From a checkpoint of a small transformer trained on Wikipedia: learned positions, untied embeddings.
MLP neurons of a small language model. Each row is named by its layer, matrix (up: input weights) and neuron, and shows model dimensions 304-367. Each number is 128 + 32 x the weight over its row's rms, rounded and kept within 0 to 255.
After each neuron's rows, "fires in" lists the words (lower case) most often at its 100 highest values on Wikipedia text that the model never trained on.

L3.up160 [109 128  77 138 102 124  93 127 127  74 102 118 141  98 134 149 215 160 136 134  64 131  84 137 217 114 136  97 139 140 141 153 124 111 134  86 148 116 128 159 110 101 121 135 107 164 112 119  66 127  94 150 107 140 112 132 108  97 206 143 117 131 119  98]
fires in: "his", "work", "singles", "haasan", "contract"

L10.up1149 [109 136 105  90 186 111 178 100 125 121 137 103 116 127 145 157  94 160  85 118 166 149 155 111  96 199  95 135 148 116 138 149 245 154 147 117 107 133 105 124 141 102 143 101 183 109  89 124 165  93 130 126 169 143  97 118 142 193 126 141 125 137 135 138]
fires in: "of"

L3.up115 [110 118 137 110 112 135 139 157  64 215 170 130 142 187 176 146 152  87 109  88 153 110 126  85 171 129 119 114 169 137  97  87  95 173 118 120 147 134  98 159 146 165 155 128 115 126 115 110 167 117 145 131 140  37 166 125 106  94 148 150 113 128 227 133]
fires in: "born", "town", "part", "does", "coming"

L3.up553 [156 121 134 124  94 141 170 127 134 139  91 132 184 133  89 120 119 144  91 157 105 153 160  60  57 131  99  85 169 124  94 119 139 109 207 135 188  82 107 128 109 113  98 120  98 164 109 138 117 125  89 181 104 106 126 126 145  73 105 150  84  87 128  89]
fires in: "other", "role", "win", "all"

L7.up244 [125 158  97 170 121  10 106 130  94 152  76 150 113 201 142  82 133 145 102  92 119 173 102 180 148 133 149 137 157 105 119 158 137 182 115 132 133 141  71 118  67 174 133 128 174 115 119 154 165 125 101  93 137  77 159 127 104 113  88 134 140 158 171 213]
fires in: "following", "according", "night", "criminal"

L4.up1320 [119 117 117 133 101  83 126 129 133 127 111 141 125 143  94  94 115 138  93 168 101 147 150 114 129 171 148 182 173 143  84 123 155  90 163 179 134  93 109 120 128 166 158 165  86 113 150 140 154  90 205 130  88 133 115 121 151 148  65 117 146 116 134  98]
fires in: "left", "same", "bacteriologist", "result", "interest", "resulted"

L10.up439 [106  79 177 123 163 145  72  88 133 112  33 165 165 166 149  60 170 112 142 124 116 175 113 125 102 172  85 122 123 127 126 150 140 132 105 138 173 107 155 119 170 106 115 116 199  98  94  97  91 110 185 147 121  87  81  90 127 170  66  96 130 143 155  96]
fires in: "of", "the", "is", "was"

L7.up282 [121 140 193 160 126  84 154  99 132 142 100 141 146 117 172  67 184  52 178 156 117  71 178 152  88 116  83 180 104 113 125 154 138 119 102  96 129 126  58 137 144 116  94 134 104  88  99 137 154 126 119 120 141 161 124 144 144 157 140 129 150  92 158 111]
fires in: "states", "bacteriologist", "rook", "microbiologist", "space", "politician"

L4.up1141 [ 70  86 171 110  97 108 162 144 134 159 105 137 104 154 126 156  86 122 133  85 165  93 122 131 172 134 148 179 100 198 118 120 149 126  68 121 114 135 142 106 160 119 113 150  84 159 138 121  92 150 154 164 182 164 161 121 123 125  63  76 110 123 133 134]
fires in: "named", "based", "middle", "early", "positive"

L3.up1133 [ 92 101  87  82 114  91 157 114  69 132 102 141 110 127 196 103 164 119 117 178  78 167 169 154 127 115 139 113 157 144 112 141 144 151  82  97 170 101 130 141 110  96 120 120 176 152 107 102 146 150 150 101 103 159 186 111 101 125 164 108 149 147 164 187]
fires in: "work", "long", "council", "seen"